Weights of a small transformer language model.
Architecture: rotary positions, attention and MLP in parallel.
MLP neurons of a small language model. Each row is named by its layer, matrix (up: input weights; down: output weights) and neuron, and shows model dimensions 128-255. Each number is 200 + 30 x the weight over its row's rms, rounded and kept within 0 to 999.
A block is one neuron, or neurons of one layer that tend to fire together. After each block is what it responds to, as a language model described it from the Wikipedia text at the highest values.

L5.up81,162,218,231,126,226,141,206,183,194,198,204,221,194,240,228,189,152,182,236,203,246,212,252,179,197,229,224,233,235,205,194,163,181,196,185,267,224,176,194,201,156,193,234,261,187,192,202,145,241,165,197,137,188,166,161,182,241,218,251,157,222,242,198,196,226,232,170,138,165,227,221,221,246,229,186,171,245,207,214,208,169,177,207,175,215,231,205,184,188,180,197,229,216,185,246,238,216,218,178,221,218,197,187,192,222,228,198,179,229,184,217,187,223,113,201,176,217,216,169,226,161,240,176,121,206,189,209,240
L5.down81,181,195,165,206,175,216,231,214,250,171,229,168,206,186,183,204,197,183,236,181,246,220,169,202,254,189,164,128,232,215,210,238,177,178,222,148,232,232,159,227,154,224,203,158,148,173,261,213,207,227,193,178,211,233,201,179,206,224,189,209,274,159,185,241,186,241,253,151,192,181,170,219,178,196,195,240,203,217,238,185,191,266,188,229,177,224,164,221,155,202,226,210,187,190,193,239,163,227,191,217,241,245,209,144,216,224,193,176,173,271,225,208,237,220,201,190,177,159,269,208,208,205,253,180,208,174,217,211
L5.up359,209,192,197,156,249,208,185,167,213,199,174,200,227,236,166,161,160,183,215,181,232,198,211,203,163,197,271,204,213,196,200,161,189,224,200,171,171,167,260,174,206,205,219,182,183,198,116,210,200,233,201,239,219,217,160,203,231,203,242,152,175,221,199,235,240,269,222,222,150,217,203,159,182,211,138,180,217,223,220,190,197,208,177,221,237,213,227,185,246,206,151,230,202,201,200,213,162,186,224,177,233,221,205,213,251,181,173,202,184,183,160,165,207,222,200,197,218,172,141,202,161,236,203,191,199,167,275,197
L5.down359,219,186,180,218,212,190,223,197,282,188,202,214,228,191,179,198,274,174,207,190,199,181,253,170,179,226,156,229,219,201,181,186,224,197,198,153,225,214,167,190,247,158,227,178,154,163,178,178,248,225,256,206,228,214,178,198,156,163,204,229,193,222,209,190,199,167,250,206,164,151,193,165,162,206,209,210,179,179,214,181,232,163,160,197,149,198,158,199,172,156,162,163,178,175,198,215,229,209,212,232,247,243,216,211,210,189,221,164,291,193,223,178,199,180,154,191,186,206,271,164,234,183,220,233,162,191,184,199
L5.up579,197,186,199,247,160,200,197,157,193,185,232,189,230,200,243,188,172,214,242,198,222,189,185,165,196,213,242,202,203,172,119,241,239,194,210,202,197,187,151,179,204,205,255,231,215,195,202,171,182,231,212,115,205,209,223,192,205,179,184,174,225,187,224,233,284,225,192,215,250,248,215,192,205,181,202,161,191,192,142,240,257,209,228,246,233,243,189,140,184,189,203,241,220,166,127,189,239,170,195,149,189,205,201,171,224,178,175,158,192,199,231,233,216,121,250,200,216,197,168,200,161,251,191,225,221,170,227,186
L5.down579,191,231,197,236,247,211,245,195,223,134,154,241,227,186,189,147,187,205,190,170,232,213,179,204,192,188,154,205,179,128,198,217,164,164,189,157,213,151,174,188,184,204,203,204,266,223,185,205,208,193,172,180,183,139,176,212,270,206,199,211,208,233,234,211,170,227,198,221,205,230,158,159,184,184,207,205,190,219,215,162,152,239,224,186,164,181,197,217,194,275,234,198,238,187,226,169,149,211,225,199,214,133,179,214,162,205,223,215,181,154,254,205,148,228,179,225,224,260,262,215,182,201,186,189,274,226,192,153
L5.up596,209,167,200,175,249,214,183,158,232,231,191,184,193,255,185,163,229,221,216,149,228,224,155,209,203,198,214,174,185,185,187,151,194,211,184,188,203,219,241,226,209,215,243,194,244,195,179,192,169,169,200,187,206,215,210,198,203,218,212,143,186,194,217,241,277,176,175,232,190,209,197,226,187,185,234,183,197,178,146,162,143,178,193,221,252,200,194,179,167,176,197,210,185,198,180,243,214,165,291,146,266,237,203,172,194,233,150,160,211,213,174,188,228,182,214,235,244,165,221,167,155,181,202,121,195,187,219,250
L5.down596,188,146,159,218,160,183,173,205,172,111,222,266,221,184,187,245,167,182,152,203,182,237,246,179,195,190,222,208,165,186,178,224,230,241,238,224,155,188,218,210,193,219,234,227,195,226,203,189,174,227,191,176,263,176,178,165,190,208,182,175,199,236,106,236,193,200,221,167,127,217,204,216,235,210,150,212,208,208,253,176,185,203,174,213,134,199,233,180,171,175,199,161,208,172,159,227,166,235,211,138,186,182,187,217,195,140,223,158,149,271,199,229,174,229,169,200,182,207,185,264,162,194,241,186,250,165,165,190
Description: Mid-word fragments, especially ic. Subword pieces in the middle of a split word, mostly "ic" as in pol-ic-y, magnet-ic, l-ic-ensing, plus others like hosp-ital, meth-od.

L2.up304,185,247,213,214,230,218,197,168,251,190,201,201,210,212,167,203,220,214,233,206,234,173,244,201,196,205,177,223,202,259,203,189,193,226,207,234,165,112,170,171,204,221,188,221,214,189,131,198,154,160,207,215,170,220,225,195,207,170,209,200,200,224,237,180,193,188,211,199,170,242,209,192,177,183,199,213,164,216,163,175,207,183,147,146,183,259,222,264,191,179,125,192,149,191,216,227,182,215,208,161,204,183,236,198,227,205,201,213,250,206,188,221,187,177,172,237,226,263,198,195,199,159,203,234,204,226,245,222
L2.down304,206,213,209,191,222,230,208,141,199,164,154,158,196,207,253,212,212,187,191,219,180,225,192,225,233,190,253,154,130,161,147,147,227,191,169,250,193,244,182,204,233,206,234,213,244,218,243,190,247,211,231,176,197,234,211,158,164,211,149,214,250,182,206,210,171,183,211,231,214,203,199,217,168,184,192,156,233,171,162,232,227,216,217,211,175,176,179,212,223,209,262,168,234,212,229,161,205,210,207,173,209,240,222,263,179,216,258,150,236,180,198,207,170,169,191,193,208,251,213,184,150,210,225,171,207,202,169,131
L2.up650,222,277,277,227,168,167,139,99,194,137,212,198,203,245,242,210,195,220,254,177,185,177,256,198,197,172,206,185,193,236,209,188,190,233,196,214,217,123,203,199,176,227,221,217,214,195,200,168,176,154,229,230,158,204,201,156,132,192,237,129,211,212,234,204,194,253,231,191,166,205,189,176,215,208,176,196,250,219,163,176,183,162,190,181,213,237,233,219,208,195,162,221,163,132,201,191,206,233,175,190,191,216,248,183,199,217,179,208,196,164,211,186,182,195,220,194,205,237,193,208,160,147,209,160,174,174,239,158
L2.down650,192,218,165,155,209,240,177,228,257,178,171,200,239,231,195,199,191,203,205,209,195,238,172,207,194,216,221,216,173,195,249,192,196,158,179,257,203,207,192,200,239,178,165,244,233,198,206,172,217,200,220,179,207,223,187,272,198,210,234,204,173,195,185,194,171,207,229,206,151,218,187,205,219,189,198,173,190,223,179,269,165,175,231,214,140,222,127,203,138,218,130,163,203,288,212,199,215,197,206,177,248,191,169,208,202,231,231,125,187,202,212,230,265,198,201,155,249,221,232,165,185,198,181,222,226,239,184,252
L2.up705,251,248,201,222,235,183,138,178,214,203,235,156,202,236,178,184,227,220,215,233,193,219,204,161,176,277,211,205,215,180,193,175,199,187,165,245,231,156,220,186,161,214,213,195,199,254,200,156,153,152,158,179,115,245,236,212,215,165,241,169,156,198,245,166,201,217,217,199,199,229,225,161,168,206,217,176,235,234,180,183,212,177,203,197,244,197,250,191,215,204,158,235,234,180,206,222,226,206,166,154,182,190,235,147,193,192,179,222,250,181,268,196,182,184,194,196,196,227,212,201,210,137,220,189,177,190,220,240
L2.down705,177,203,201,151,208,227,197,222,186,169,218,214,163,214,221,206,163,238,215,184,169,246,217,228,187,209,173,194,179,195,210,184,110,198,227,179,197,262,206,221,253,158,215,259,229,228,216,202,241,244,189,237,252,201,177,192,200,181,182,199,261,170,148,242,170,173,203,222,179,210,199,251,199,243,195,190,190,201,200,240,202,214,203,241,185,175,201,190,211,166,261,160,228,212,211,157,169,184,218,237,193,222,179,177,178,224,203,177,166,157,139,267,213,196,237,233,214,198,154,202,200,205,172,191,226,194,186,191
L2.up772,275,240,185,193,269,167,206,149,221,234,199,194,212,205,149,170,247,180,182,156,230,198,200,229,171,248,213,206,182,237,213,160,193,205,197,241,169,58,209,201,133,196,209,177,203,184,204,180,188,228,216,222,211,214,195,134,182,141,198,202,190,213,233,196,237,225,223,195,212,218,215,199,185,186,206,200,187,215,175,132,186,178,210,152,171,251,224,217,261,141,180,185,159,233,159,176,192,204,229,196,215,219,199,199,216,203,200,206,221,196,223,214,196,150,203,207,221,265,196,202,200,185,171,226,179,189,242,216
L2.down772,162,169,218,177,186,195,234,176,206,158,229,220,173,221,242,151,167,224,202,205,207,206,218,243,162,187,182,243,220,189,197,228,204,249,162,183,179,255,178,223,236,224,200,226,193,254,235,226,217,196,197,137,195,191,235,223,200,214,208,210,222,189,176,206,156,215,210,148,177,181,224,174,157,183,219,168,176,181,173,253,179,191,208,219,194,204,150,175,167,189,255,184,227,159,206,230,183,229,235,188,255,210,203,209,206,192,190,226,242,207,227,215,175,236,217,187,225,158,178,192,153,192,192,166,182,226,169,123
Description: Mid-word continuation fragments. Word pieces that continue a word split into odd fragments, often after "the" plus a lone capital: E-nd, F-ed-eral, N-it-ra, 199-6.

L4.up606,149,212,175,232,238,196,143,172,241,161,226,175,169,227,157,182,203,195,210,150,230,269,185,212,117,224,208,197,207,232,172,188,192,163,241,194,208,205,171,195,213,202,239,215,153,240,144,215,214,184,177,189,201,216,165,208,256,258,184,135,229,210,214,188,215,191,194,135,174,169,225,218,155,234,208,210,228,182,222,186,152,204,171,145,201,192,272,169,223,222,171,145,200,198,176,238,205,204,156,202,184,236,188,199,202,253,257,178,226,146,214,182,188,177,201,200,201,199,209,202,196,168,202,169,198,251,282,164
L4.down606,225,226,231,206,250,207,188,218,198,185,218,213,176,180,163,224,206,221,198,231,254,197,226,208,202,264,262,276,235,184,258,183,258,208,192,151,193,176,197,203,202,185,231,152,181,188,172,226,109,170,175,187,233,151,190,184,189,219,211,226,217,273,156,212,171,194,186,120,238,191,180,167,169,219,212,241,209,183,217,159,213,181,237,182,196,198,157,147,259,229,243,190,165,189,200,138,216,193,232,178,211,213,196,225,203,163,189,239,206,229,203,210,142,158,210,228,169,233,212,208,170,204,154,181,162,209,143,214
Description: Mid-word fragments. Short consonant or digit pieces inside a word, as in Cly-d-e, Peters-b-urg, Ly-nd-on, or right after a thousands comma in tables (4,7-68).

L4.up498,204,242,190,176,191,177,199,198,198,168,200,176,156,207,221,210,218,205,240,167,255,175,237,208,211,239,268,224,214,246,186,184,169,224,181,168,215,212,191,206,159,150,293,285,225,208,229,144,174,205,229,191,239,223,234,189,220,207,174,158,209,224,247,173,202,242,174,137,195,233,238,262,203,171,179,205,182,156,181,199,179,170,251,167,219,236,181,229,197,220,171,202,194,187,172,186,168,236,170,177,240,192,202,187,294,200,156,201,187,188,146,242,201,198,242,241,182,212,194,180,141,190,222,176,201,205,204,222
L4.down498,162,174,182,205,210,192,195,188,241,187,223,204,206,186,139,234,137,205,204,247,206,242,222,154,205,162,192,200,198,166,173,188,230,195,193,198,197,198,209,219,234,183,219,164,170,134,227,186,219,205,199,204,215,147,183,216,192,158,214,225,185,217,222,181,217,214,174,192,200,151,182,160,226,220,185,163,168,213,208,207,221,208,152,182,183,185,144,222,218,212,227,213,244,168,193,164,150,166,192,175,212,238,192,217,171,224,203,151,217,178,220,148,260,238,230,180,200,182,187,218,205,251,200,209,184,223,181,171
Description: Second word-piece fragments. Short subword pieces directly after a word's first letter or syllable, in names and ordinary words, such as B-ic-ol, wh-om, O-'-Neil, Hispan-ic.

L2.up93,187,205,242,224,227,169,228,169,243,200,223,182,193,196,202,185,173,193,223,188,224,231,216,206,150,212,175,190,211,230,116,191,232,195,270,234,234,195,227,237,193,205,245,229,230,221,166,199,194,170,156,146,161,225,191,148,214,148,210,158,211,216,198,202,190,225,234,164,188,177,223,231,185,190,171,195,230,159,243,189,203,201,199,190,194,237,217,181,246,216,194,210,213,165,210,245,207,231,221,213,201,256,203,157,178,210,187,205,181,169,207,231,175,139,195,205,171,192,179,182,181,185,205,159,221,218,238,161
L2.down93,224,170,218,238,260,219,162,228,181,241,244,200,183,228,167,155,186,188,187,166,213,205,195,237,193,206,179,341,193,197,158,198,192,192,190,269,232,174,221,221,173,213,221,197,204,234,157,190,182,182,178,151,221,217,218,211,197,204,211,187,197,373,199,213,239,190,177,189,205,252,223,204,184,191,194,149,189,183,167,200,194,240,179,192,182,262,207,212,214,215,201,190,204,209,151,228,227,205,188,211,199,209,183,191,183,225,194,169,226,209,241,223,211,191,154,200,187,197,143,181,168,221,220,173,209,232,219,154
L2.up352,195,239,212,223,223,173,147,165,259,206,262,168,219,226,189,185,203,166,220,179,249,222,179,195,167,220,212,223,209,222,169,255,230,213,236,207,258,194,206,234,208,140,229,233,183,263,174,178,150,189,106,114,152,242,207,171,201,190,215,142,192,216,170,194,236,259,225,195,148,233,211,231,192,174,188,157,207,155,204,190,227,240,181,216,231,252,190,198,236,215,169,214,214,170,189,247,201,240,197,179,236,243,178,171,181,221,165,225,205,162,194,259,265,168,192,216,152,213,133,194,162,215,185,248,189,202,225,139
L2.down352,201,184,213,208,246,211,140,224,202,214,267,203,197,203,182,119,178,195,193,185,196,223,202,220,183,222,215,316,194,200,135,238,201,165,242,258,220,197,189,255,206,218,193,207,200,236,178,206,175,218,136,167,199,223,168,194,184,207,206,191,165,341,173,206,204,223,184,179,172,253,210,232,194,194,180,174,220,176,206,197,211,223,196,209,227,258,203,210,210,222,171,190,210,153,210,235,197,195,183,212,197,219,198,166,194,227,190,200,205,191,246,252,211,181,194,195,148,190,169,204,145,225,159,244,180,209,206,178
L2.up805,200,200,196,240,223,185,201,207,227,191,215,149,222,238,153,175,173,156,247,172,249,258,204,219,190,234,227,214,185,214,141,204,208,197,245,184,253,191,227,222,182,187,240,232,207,242,207,131,157,177,194,171,208,238,176,162,212,191,237,152,190,224,173,162,191,206,199,180,168,200,206,232,146,175,189,168,186,171,211,196,211,233,222,210,193,260,245,176,181,247,210,241,248,200,200,216,201,212,235,189,192,247,213,181,123,209,187,203,243,169,212,248,187,156,192,218,170,214,202,204,187,219,182,171,170,195,201,173
L2.down805,174,222,196,205,265,203,197,201,204,184,248,161,210,208,145,136,175,198,190,189,263,228,225,224,185,250,202,338,199,184,134,198,209,157,217,216,229,177,225,212,207,189,233,181,207,269,148,180,167,207,176,148,210,230,180,193,212,203,229,170,200,342,175,210,226,220,188,199,181,226,238,214,181,190,156,151,219,166,183,150,204,230,214,218,232,238,210,203,203,211,157,257,255,176,191,222,220,213,209,194,222,228,235,185,160,228,212,160,223,186,196,257,186,180,206,224,174,201,173,180,138,212,214,200,210,219,205,180
L2.up995,164,213,202,232,230,190,184,194,204,182,211,152,180,234,165,158,196,185,213,187,228,227,191,221,170,239,158,228,169,198,167,245,231,190,251,272,263,173,227,234,159,169,218,244,228,230,151,177,184,191,158,168,185,241,192,159,209,197,207,119,202,210,183,167,194,223,240,160,183,228,203,257,211,169,197,167,178,153,230,181,179,224,236,195,192,257,251,158,222,243,188,263,236,206,192,234,196,240,209,189,214,245,205,174,168,209,240,217,229,190,222,249,224,160,218,255,134,212,188,196,159,217,177,195,171,201,211,160
L2.down995,159,235,192,218,232,197,178,225,208,193,233,139,180,201,149,135,193,163,202,167,235,253,192,228,197,234,205,336,203,195,113,231,240,192,208,232,233,156,241,226,202,207,243,190,222,235,164,179,176,198,174,169,182,235,198,185,194,218,195,183,226,349,164,165,228,227,205,183,186,242,237,209,168,202,187,167,187,166,204,163,226,219,200,191,227,236,208,197,201,213,160,219,248,174,197,265,200,207,214,189,213,234,204,189,202,207,209,174,227,188,224,223,207,165,196,239,170,181,160,182,148,210,206,224,184,209,224,154
Description: Mid-word name fragments. Word pieces inside or ending proper names, such as en in Jørgensen, Häcken, Piacenza; also -ed verb endings and digits in sports scores or year ranges.

L5.up207,247,148,241,214,178,174,143,192,206,169,233,232,162,259,184,210,280,223,248,185,216,198,189,226,177,207,220,205,189,208,215,171,138,249,210,186,221,179,224,211,185,170,202,138,204,199,214,232,193,164,146,206,195,267,219,167,181,207,164,176,223,209,174,222,225,199,168,206,170,217,203,185,231,173,163,169,257,200,206,206,149,191,264,181,164,182,233,230,226,205,224,176,218,120,209,201,258,235,154,201,227,194,191,249,179,206,227,158,203,181,198,209,128,210,231,247,184,219,170,231,209,197,166,167,186,190,200,175
L5.down207,199,266,210,230,182,174,234,186,216,198,122,209,188,126,257,204,178,191,211,202,211,205,182,170,210,200,228,184,205,224,231,236,238,163,164,228,188,207,189,225,226,218,234,243,231,168,199,190,198,201,157,173,238,175,165,244,225,153,195,182,189,186,235,198,250,143,238,150,247,194,220,182,161,196,223,184,186,223,180,175,240,215,237,201,219,226,182,203,200,190,175,197,209,178,213,175,171,159,179,203,251,256,180,148,166,183,201,198,197,234,189,189,181,181,231,168,195,217,213,172,206,184,257,217,232,192,213,237
L5.up242,166,215,259,180,215,205,179,167,205,138,209,165,201,189,217,165,156,198,250,213,189,228,191,234,207,225,179,218,188,201,218,198,167,164,198,203,190,194,270,221,199,179,180,205,237,212,219,132,203,230,162,231,186,168,230,172,191,147,171,136,197,195,196,137,202,191,202,169,151,156,225,155,171,197,238,192,237,201,191,105,176,263,228,217,213,213,184,196,218,201,178,194,188,197,216,232,230,243,175,244,149,226,161,188,204,201,246,198,230,164,220,254,284,196,216,228,174,232,173,201,198,242,168,180,192,180,249,155
L5.down242,226,217,204,267,210,136,234,237,219,200,215,210,172,234,259,252,198,155,149,204,221,246,202,193,179,199,178,220,192,178,242,174,205,192,227,164,258,211,173,213,132,167,198,202,207,218,171,164,128,186,238,225,233,175,265,174,184,206,167,200,206,251,194,271,193,127,221,189,249,182,235,207,211,202,215,222,239,162,176,243,211,167,192,232,218,225,232,261,201,176,200,204,195,138,210,189,143,176,249,195,169,203,229,196,210,196,151,231,164,231,199,188,222,191,272,174,161,147,204,191,194,238,183,235,243,190,228,194
L5.up367,170,259,217,177,198,164,185,144,222,193,210,244,191,198,128,203,168,239,228,151,209,223,249,208,146,181,196,199,231,174,206,244,205,211,219,167,210,186,245,199,214,207,195,229,189,233,225,203,190,137,88,170,197,212,171,239,219,236,255,208,246,212,219,177,165,214,197,176,181,229,203,217,199,173,129,228,218,229,190,153,185,272,202,219,188,206,184,214,207,196,223,231,186,193,203,203,199,205,141,195,212,233,221,214,213,262,212,170,217,176,247,193,181,199,225,245,202,198,186,172,204,224,217,178,162,157,204,131
L5.down367,150,222,195,235,210,227,218,183,233,171,136,217,209,227,217,201,176,197,213,183,162,208,245,225,241,242,185,278,189,195,122,188,216,139,165,228,132,175,199,147,192,196,209,178,180,192,247,243,220,156,226,221,203,175,207,206,229,143,220,222,187,219,194,193,218,213,152,201,218,158,219,116,151,222,240,254,179,243,225,155,162,206,164,154,144,183,184,194,227,196,205,181,220,229,196,228,208,178,252,226,235,164,161,222,222,183,201,168,231,164,204,212,177,225,191,208,209,204,238,209,249,227,202,218,254,196,208,212
L5.up665,147,246,210,206,233,172,175,165,244,196,236,190,219,237,165,215,205,181,257,192,201,195,211,146,178,266,156,206,247,182,150,206,196,192,161,230,209,244,229,277,200,205,229,177,224,216,191,191,188,154,164,225,210,204,200,199,207,171,218,131,171,206,191,229,211,196,221,205,160,262,198,193,194,173,161,151,188,205,191,110,243,233,254,253,221,206,173,188,269,193,200,243,146,188,237,248,235,217,113,210,226,198,180,261,192,224,205,210,181,205,229,208,152,242,232,173,192,231,175,186,183,215,188,185,186,244,192,176
L5.down665,220,161,237,178,177,181,178,197,238,177,235,189,178,180,205,201,231,216,219,227,162,236,207,237,204,206,191,241,212,203,271,184,170,199,196,190,176,205,201,255,214,173,177,201,201,242,216,214,227,172,185,235,187,177,210,231,190,237,221,171,222,262,94,195,189,203,178,216,199,227,239,224,193,211,164,230,258,264,174,205,229,148,256,185,193,211,160,188,155,196,207,160,226,206,223,172,239,205,181,148,224,224,169,210,170,194,197,204,189,178,164,251,191,211,255,224,163,242,212,196,196,223,188,182,197,170,220,181
Description: Mid-word fragments, table pipes. Word-internal fragments, often consonants, in compounds and place or club names such as Pitts-b-urgh, Lincoln-sh-ire and Cry-st-al; also pipes after table header cells.